Part of a small language model's weights: no biases in attention or MLP, 4800 steps.
MLP neurons of a small language model. Each row is named by its layer, matrix (up: input weights) and neuron, and shows model dimensions 213-404. Each number is 128 + 24 x the weight over its row's rms, rounded and kept within 0 to 255. Numbers have three digits each.
A block is one neuron, or neurons of one layer that tend to fire together. After each block is what it responds to, as a language model described it from the Wikipedia text at the highest values.

L5.up456:110080111152089127139157102119133131164135133150175090169103128142109101122116164118124138142160122135131098141120111134115094135137106162158134115156096143136157164149120147100122147117143131134134131173098116108157174176118140161132140136129147124170135083180111131140114129167118072090101115096164172155135129145121116136117141089118124142125135116142077114107128160126172103095122131127136129169148162145130109103151144149068131129138123133150170099128158137127124125143140111181099144098142144145083111120115160110081123137137147121136146105116083127130142137134192152151
L5.up1087:126129127185087139104137114159145123177130082131094116133121130152135148120129090104120143142124123134158141087119118135132157151117152156100127112113136165126130122112081136100135150090126146133141141161131128151156136107160177064146129128157119161100141072122088115132142099104107091104143123082123120173118127137122147117107093093122163125132133135115151104115121145122117160133107139172093153166134127121128081128117144109138105130110169135106161131148134179135112113135113151141136148126116153142127152081106111122121112137088113156150134115157146104114170129162181120136
L5.up1877:154123106106103115102123086107140157154147114133143143171146092140146206106099135110117148126183147127140123119157136117110117159131077134155097117175103142171132104155105117099134110151167112093116151164108154132171133152157098112130140167136171122133094134120125147113131127128113111146137139124117122134110091113138128088137127108134124114105149104116157103143152110100112131104162161155128166134117119104152107102184149143067128143150122103158102144106115125104120097175121121099126175136142110147124106150129112175144105122023133156136088165101083128153122126139138125189
L5.up2198:140113082144115125109118155124131142134129103140130130151082103122187140134135075104140110102110125177169109116150110157131119130172084134095105144130159141107129129177121145138103119108153149128131121149153151143149146140135133064157165146151140156160101074151132103123154109124117134115105146118079163124109142115182124100068123144129112127107102102119121087167168139138110177131143156128160119144111147139110124124124127168151157110131143080106152101139150147168121115123133120122171114137129148168104098140134166108094115134101174146111096157114119121108174145139154162165
Description: Head nouns after determiners, mostly military or naval (crew, troops, aircraft, bomb, gun), plus male first names like Richard or Robert.

L5.up1953:079104154104136161123106152133144130101095096134145113122113114162154115144132128142094124151118148132127108124181131177071122116102134135138131161132112107129090132150116109166136157131112176148124138128178096149149113106104143118135107141115157150091098101157107112149152113123112157157150116160141122120099126170122100136146126108080120093128126117098090139135153126104128148103118174152114161122153114177118144098134167134146097115114127119127140117124154091182151118125152128101117122119153159089111148108152129157163100115110150139145121103096076124107137119099134134147
L5.up2103:099141145096156125142135112119113111112119137104146127149115115162126168161124132139103146103104099146105115128133130162132149125153088142115152132154115146131137150135119117142122129110105102142125126106099142091125113152151128115123098147120187154165120141121171123122161115108116096136124163099152154096093091111105109105161132144114139139127104127128097152118142160081112117115142124086154135118126110123097130155180161113128115112131097104053113129101121117111105125118173128090114086154138113136143187102137150103153118120090176132122134156160116125147165129140132108149
L5.up2278:145121075150141107121123105089106086106121118109094108106098100170119142134128138168137088166142115115119085135109116120065139124139112179151146101123099130098126123121054107154114110132125104125132142128103175146128123160131116093131123117099126144128131125131142108162118115121146081159143121109098135130099166092102105112103111144161101148074103135101117094136142146118120170131118090101151135147132122107136139115199163111086140149122110149116114148108135131163126123151147093127115120132166103125129110126143121138112131124069134105166143146115134108130134142118161130161
L5.up2415:140163149117162114118083127097116110121131139148126092126079152140156163140100117122142119149121102156122154113137084115143142132133098109107118148138151134141123126136135108108091143128161133142123080182104088112175153122132185122108098106154104137148142121118118130096114129100148123155122124146169173105164151124126103162134169150130095101115151140105128138137146103090122159113167128137167174120129145092123121070124152098086145175140136112143134128152136133102142128147186148102137093159111128184112153116124160119157142116121134152165162136126121161131119133144123133134
Description: Words that start a clause by pointing back to something just said, mostly "This" after a full stop or paragraph break, and relative "which"/"who" after a comma or noun.

L3.up220:127115108138158119067141107088121152082114118117123094117125130107089084142125113098111133068093106097143184094143131151131124146159146130152136140143096150135110134140154155119156147125141108125108156120128154125143111110116103120133135112103122144119083148159152125136121144128101118105147123182154116125109095142141097128107137094090183154133132131083148126157107128138147142128100133172109141144160122119119103145133151153172127102131105176124141122136120107099137133147102111113097100119109120109129136112090114175105155135058101150152131072088106123095155133152155146109
L3.up417:099135124137096138102090119138135125136137113125154099139140104139134117143108104120098145112140116166119094147120159139132179127137139123085123135150113154122110153102124197138128111117134125118114079120109108093167105124165162110164147147086176111148125105155139090098176135072161127128155125191145125112133137142153146100139144132118096105145105162124115121159180088116101174090118069103123108154163127133095122145110121123155142138108137135124099081127092095087093113187125101128118110137134151146151136151193151113124115111137111096131119142113156122143141115130141106173
L3.up436:082123112127117144103121111154140150137094089115135144113140118107119117076121106081088139118193108127115143174100093108136184128146132145165120066120114136117126151155133090118139104080124144099127152100135110186144131156103170136127113109129102128154127126166124120117156140120129147132130165092110166133093083116173125085093112111140122125113082142134148172095114111114124124151135093138078155137134128119141141133156121138140158119132128095089125145121125151088123175141087092114146126141126096137127124109084150127113173129081099128103116104110128101158129079119111146167
L3.up695:149103129100154153092163133095123109132103160137121124128077126132095118154131098126115143128112108122124132148152135124123116119129129170117124085153135123124155139117116123118135129132084109104150098099170135167161169086123112143142128141139092117098151142149148130109079140156140106110170130118151148131107105078124119145131130140121135124113166142103129102147097130107111139153107112153136148117131182133135098167148155145146148168145144128125158119130130128104119106146109136180085162204151120150063130112158144145146128172111119109154148157170123118093165088151128141163
L3.up822:107120101146151070096127099118107103115109102134126135157131104120106136098116112175136155135146124169150114105116139124136096143138126157153116151156116126098090120091134117120128110150080087085135163098151130113143120144154140155152099147096154140104139133119146118127145082115141091134125144113172143148166115115126176125112120129138131110144184197108089088144127132100135128138129100155082149113118140133111100091162153148141168154147145090122112121135126146091107098113113143121143172142153144135118089160171140105137109133135172154183121118095142107088162114155116082137
L3.up861:121111138103098166081116119108132131112104142157122105124138099139123143114086086133166135097124127139161144150160164141110105127149101152123092088132154177110120138102156157112078129149147147142163142144104152160151145105149139117148092138126168130101103152127169127130158121134122130149114118098122181151123185101123118129128158151118152117123164110139126116160185114084135133153145104162123165128126123118087114084118137119153099132191149164120145128152120088120106080102160067090158118144135129124118105113159135128105123100091168156117134132107136163077163146144125123129
L3.up1322:136099090141144112114132106142130115142096150106097148166117126115100119130090114119137101126131118110091117095094155145101110121118104121133116140105134115141107136090098148151123097126128140094114175128136147135135151180112139146133149141137135123133132138148106028139087108109126103100139123128138138137110110096146164139113116077134140122103154201097082106120125139168129104117113140077089098128130085166151129147156143135140131157150136122088107108133143119107125116160125095156110119136134117125123131104123079165114140117078125126142127101124132139165170157154154121159
L3.up1792:085126133116101114130132096148092158107096111122107159099104103107130141162131078093078134050135105126143081106148149171130183145126110136089092116152167177143104131157131146115134140118124091101114151139087126147118121125139109120112126140114148127122149116046091131107149091112124131122178117106108148116093148098164130101142109145094108126124133108132062141124197144122124104131158133155111101139149146120132151091170154171138181109127157104101103101138103128135127119131136096111124119146094128114150100118158172124105131148110105127152130099127144128110158107153082111156
L3.up1828:101086151175152158116092117113115115115101139129157141115132152144132119152129129119095112129122103142146138144126143113176134134126130141101120109135142115152137105147077155084123115152130084159125122120105115134178153114178147091126156175134109096119137119124149081127103112139103160112124122106196125136142120116104131093117127126140129114087128133148097098113140131113139113140124136131130082139125149118090127091121158131122133068106161104101184094179115138147164131190161088129130138110109124152102161149162137180135140116118103149148135193122129160122153121165098143166
L3.up1834:144132143162143103123113086086118105144101073117089081155066111133148120172136120091148096115133100160130141079116142164103149089149105135158118116167144111138120111159121134116133105130125093100096126118144152151178145098146091117150116127152122122106105114099081058097154115115147160136128130080100129134163133094091135167130141113117141125090165153120108091123127091118153133103113134115127107144113128102108149108145146128189120148107147120110133112164151105154121094136124072182132152148109110115110085080138129148120134138120150121158146138122080117127140097105138136151
L3.up1878:140123109111127155142080148167119144176121088107123168153137158140143170149124153084127113073158117171105098082163132095135163153127099159143104145109097126145095149136159135108128125153106101146095126126108101158138122113087190142116138136135135088144106105147097115132145121073177141149103159162170159145161104079140127076128136169134104096114127136115111107145200143135117126153143147156154131135155138149149130107160118133103126132112129120079146116121111087150102105148124109136158155123101105109130110111141177147106119182158132116109162175102109146144158100143124120159
L3.up1912:100109143139130101107115119099092140098109129139141129148101128102165144107138150135096136109076120113142107141115084109153129136094115117100115123104134126169121155108104118141106132125139136143168098135134121143145105095085128115139157127121151153137147118161143121088108112129115133094136145127159178130132135118158107101118143099134152131131113092088127120143210163116092156149126151090101136186109140142117173085115134190130124118116113079123149140130131137114119104160136140176120087157173110141120141110101154148135112118109126136141091109130078134124127122129122117166
L3.up2341:129146131127143120105114130116094177120063113134101121145156119133144104105136112123112098102098087098136143105117165072116146140134103150108134127161169127130093122148139136098130119153135098092131090151107086162102131114093128165113129143150115113149146171151088111085139133142100136125118147125126186132119105130117128093108122129156101106113150124155134116127156064132130131157145124112137133114096106123124113127150114088168151100164109142132128154161118165134128110144087110108106125137135121166095120144112167101101134122111114162159122114130192120170130123136121094157
L3.up2417:154159139112162137076125132150145133141144165101128100113113160139156174120121168091097139101079110130113160083159148137137163121101085145155136117134100105118111113126082169162134145123138135121152107155149127117148138132129107098111146154104150146094100121097165116129126120081125151130140143134151119103141148136108131135127109145094091116136120134110091111134141108162136149133114101160140131153130130056142178073136133170102164119092130149059131179143112109099158077145117160113132139108111148139149149136106172093099155145118161118113111144118144124093099151136167176151
L3.up2545:107132153121115123131132129120135113095112119102140139110134106133082143132140145152123128099173101168139137138115124145128122164148126155142093152182112156097075122146093142112120171089116130097153121149106158134142133124139125185166146113147129125120135088132147153113137122133145125146168185148162134177126094096118183139118118131131114136111145121131131100133197131108122151123127112135147190138132118135102101123139126113168138137150140105067108142122138110128130118176118126138112130146147145185080168069106120140102140118090119125167114151090133142124139140151163115148
L3.up2548:107123109152105118151099113158094184123127093117132140156144109126109103164092155123135154115123159110124106093146150146136131122118101142142122132137105159142110158124118128108136149177112121148123142139180154122122137155117101112091141143132177145099163139095171077127127116116141104144153113171152128119169145137118109128094155109073100144093091200082123109143124129136106156088147133150085123120119122125168139124152121092168108160121175142109155080158106109103128108140141106165119133133152129139102117110132165156084131123118168138143155119171134129131143116165100128142
Description: Nouns for watercraft and water bodies, such as boats, vessels, destroyer, ship, Bay, Gulf, plus some words starting with "bo"/"bu" like boyars and Buck.

L2.up401:117158132128127138090146118144156105134134137145130150141105152144187120147132101151131107113160108115137073118155151100080123127137102142136135142112129100110110152148096111108148148144085156123118122144170125131172130112142134120074118161142123114129092106145095101106137109119151114123122102112107163120135136136156096191149135161131165144141174129132169155100112188134138152095141112110085111109133107151141146145145129103152159184140164156113159134108133136123124078127132131102083112129086127108146130146135109130162141138114113111125123131107101129116119126148149134153
Description: Names of cities, countries and regions, often after in, of or a comma and in lists or tables, such as Dublin, Jakarta, Berlin.

L3.up324:099143130119140135071096105127138106099114132145132147175136098134136174161145119134108119135136110141160113157136093144083108142090129148103154159134139096124102143127138123107119140091094115108137121101110117121168121096133104111153138092095167119130112171161116128144145116088162143093125111140154113090125100126134128096136136120131140126112151125095121095134166124118102138155120110152120132124134090169127158126160130105101146118124139095095176113093163143136159132180143110173160097191101133089086142156131142113123121130118177119159169151147143152101116127140140122124
L3.up460:098133134158169114091117089108102132147112098156099107140143184142153142123116110147095132112161106118108144119138120133102145129141139104118142119137106149115085098167134162152132141116132106100102129110126078122133122109126146142145111186126139118132140143109082095172106151144170146152114159154139158139116129134129091123080178093130144130138141174132119129108133142141123119091168098168105118142203141092151162146143136123107162167089146134137111105121103119104101134129110120105156106124124140152101122099157134147112131143118145101160152171135094107130101101120169141154
L3.up462:103134140146108118099093110148152134157146088111075129135081124114138115153130125147116126091162101171124099119110118114146150143155154121113152094125111117150141164143118131110117152160122141126177105118135151082130128120113142162088130119116158105135127094147118146108103079151122149140158104048156181166121085086127103117143128117082123120102131116170089127126153135128142132169122131096091166079111142167171107139117112138127116153137103059157133137150102147127125141155083092131106101131096143118153094142145105109144152150128151152146133155157125086141129153168150129138
L3.up569:121086105167148144138161137141103172132125120074118120114130144113119085151135125121142150122112089114091142078160114113147132119132115138134183133117122127132106158165150161124132140163091125135149154108142124098118129093141095097125102162109120134086099155097131075096136091114137120129164095122117126144094117130119126163128119126132200128113165090138095152117107141141156137126173103134101144160121133099108130137157113134121126110128164124114189130117132170115144093134133170083091126116136107136158125106103147153134087118117101078142117146132102148121110116175178147171
L3.up578:112092159097186125133112157112107154153150142151144107179111133180173146148113150140097166128100110147121113131183107107127149124132093151105122115118127132091114146160158124142116140132107098142127136137127149097107124092094137080122120132115162106083109144129142124154162081163157133134174125093151151187099139146131107156099104167143113140128130117135077157153153135114116191115145145068119157113124126132124156168118119115153145122147140120161100089109147145103160073129131110123138112115130165097110107108192117075109146159135108114116118140148123111138142132157139110131
L3.up646:101123121110098155119103121101151126122121152153095089138141122132149149178134135108089106120148132134102099110146141112122098137153074128138161121131176115141121117100065132088129148145130110135134139117072083139135160087108095121146154140131132138087126119106134151122082126099151127178139095131142099118103130168101079092141118129139123111101134119112133090153154110112125150176122137151110105142106073142117142088155139138113129115192131146141150132123138105148138095088116101132162070085141100113144183140092138136079135141134118097153091169131120133090102114160110102121
L3.up806:127162140155102106107127166136131112149106136147163128158107100134132116122113107145132154074144093123106136130138144121126129160127077111128138117105129106124129146119095139113116151130090172115151132117113142136131126101113154100146131100111127108098124162117073117118168097114125092107132149126154161134097148114113124129107119103112104066085142144082138141155109119135123127090110111110090155155130161141155149159147185126111090102112133147113175106121126127126133093157134130102113143123107122129120158123131112157173112153117136094136121125109128122095117121136138137149
L3.up1053:066111137141120104136143101088095136106073100131099134132107120145142122173104115116112094140108109108076108092187132146124129152144086179134108121132114153146104171120080148143116165099071140078113159114150148136134178089130131129171144094124130148118130131090143072138159102098123114101135126118156149118126130111102144116125136115145116101101131154160098091128159120082130132142192109138111154129091183099139133146160175142166132140137161123111139138145127127120128157138152163128121081144130102113127107113142153118100125142163151101136104142141115124156126126138134112154
L3.up1544:113105128138128135160145104078133118137163121119133147090119086149179116119108081170084119134147089146125094080173080108102140148144126175101139149103146112137128132153129130129110119128097133059133165168161111101108109099158141115128150122108122097122108185123116126097100119099162116089134115161118130172130145137138148127108143128101122141131130159126119167117140134140120092120095094133114134154180142077123148109158143125128159118127099137108118163136121091100127152116128134098132155142114162095135159113180143154165164101095140148118117169079134173099104114161098114129
L3.up1547:128139092098136114118080117124131091139135111167166115155133149162129146141111143110138126124154149138114093070121144152118133128080141134148169122117093131097084157157152108092134126097061130111124176174115099178151136094141139107123136071092191153161088109132115121130149140150140147148143100088186151148150172094126118092141145177127119136117123151126118145126142101123122138137140083118108149122125124161146156133140152134142120143152144128091122114142140112118176123150138138179113158131157118115128179170141134115114131165167101133149103146145108128107131113129151116185
L3.up1711:146114129067150121147126114118120126135126108136149094148089103115160156144066151126160101117146130132088135121162136107147146192155122115111148135116097140134162167127089110154126117181103137116139100123093152137097106140143139137102120122130147094134095166131085118139131105120142104116172162126169093111112091129134080119146138130148167084097094153153108134120122073078123139106144131075091160159125123098096122161150131145123122146117128120159151125090124091122108151104124132124135128188153156126160112135145149102158132131114162099116156131146103131122108118128149117164
L3.up1762:127176104161126145120092122116093148126129168151115128134123100146173157146030135117152127162100103138136097119194116110122156160165098139126084100147081137107100165141121142140144174139138114132157136128125118105165107077134131128148103120107111157131118114103112103104153105125151142118114099092139156133155122162130110102119154168165161117140099109141119137139133157084135108131151128122158150156153110090167115154130133170124124145109128134182151126130116104119116120113150092094133115127144134126083122123176138120114147176118189106146179178139119137129123138089134115136
L3.up1769:123151124128127144106120101098153152097172126126152152117117111167156139102121136171114095140125100147133081118114071126105156123132070116146140119186128128099141101177120134128131123140127095119170147113133108097134146136122131123093178138106131120142117100105111108148142131154191122168125139131122132121129115127134115143120156097139127140109114128125123114166131114136125168096154093134105124159174116105120132126154141173129130112133155099113167126115145108107146161122120137114108110116119158153128170111114110135146132141119108121145137152163093142117129141197135128126
L3.up1886:138122100123137107114111116115095130123176116145161163142121149140133146156102117168138125120118110109125113137134110142106129148092064118109138154119109141078087110138145093106145096125139095103151171115159114156174117108143159130144103135122120125175104165150174137155180059154126158167108156125119157120170127132153138176162121144126099080119166157162090157143098123150148159118169118156128192152124137149116139130137155142154116131113129096116162111166141141128131143147118146139104132113097105152149105149169128125151139159106100143184113140119124131142106124178147117139
L3.up2193:037120087109113132141139111073113102131158115133154110156138146161125163114128119142145132127159131143144105134142172154130101104108087135108134116130076101105106149108085134140153146148156137089107161127154149112117173128107175090106144160096146158085141144145100095141129071098135122158119150144204109181111128144098109131129134120139114127095137130122128130144127124093153144110123132121111152157136125158127120125154144112104142130108130118121139116102149145137158138151147095120147111109127133130116110118121164147096124145082139138122096117135097137138138119147140114145
L3.up2375:093119125134150108109155125120101095135152116133151087151089142163151160141083152135100116098124109113099091163107125148112161142186130111104103121153114136117103120131104117085136153122175133103131165135136143145179111145112154099133110111129157103108130127090111126123142122128145066107136165124135147133139164136133131118114153143160118089090126140166104111168104166100124141153124130102087137159137111121127106152148160165104137099098167162148149131109159113155174085154148133105120127107109155163110136131142110107137099166089160105122102104121092153128137102145162136173
Description: Mainly sentence-initial This/These/this pointing back to the previous sentence ("This privileged relationship", "This episode"); also English towns like Rochdale, Leeds, Watford.

L2.up689:115110104177170113098127104134127144110140120120138120145151093146122083187068083138137143070150108094106084151126112144157143109152142166098117175120176155167096131103119110093140114076096138144168138106150127151153146099120121146125152123128126110092124125152132124105164123117123140078121102126105128111179135124141118121141146108143112135136119123081119124159123119154126161150171136098087139151160134162153121075135144137139139100170160113101091149134144142121109134131129135123129128171088107128063140106092174143093139133118101116141088145135120110116197105136124111176
Description: Single-syllable everyday nouns, often after the or a, sometimes opening compounds or longer words: water, war, prime, ship(ments), power.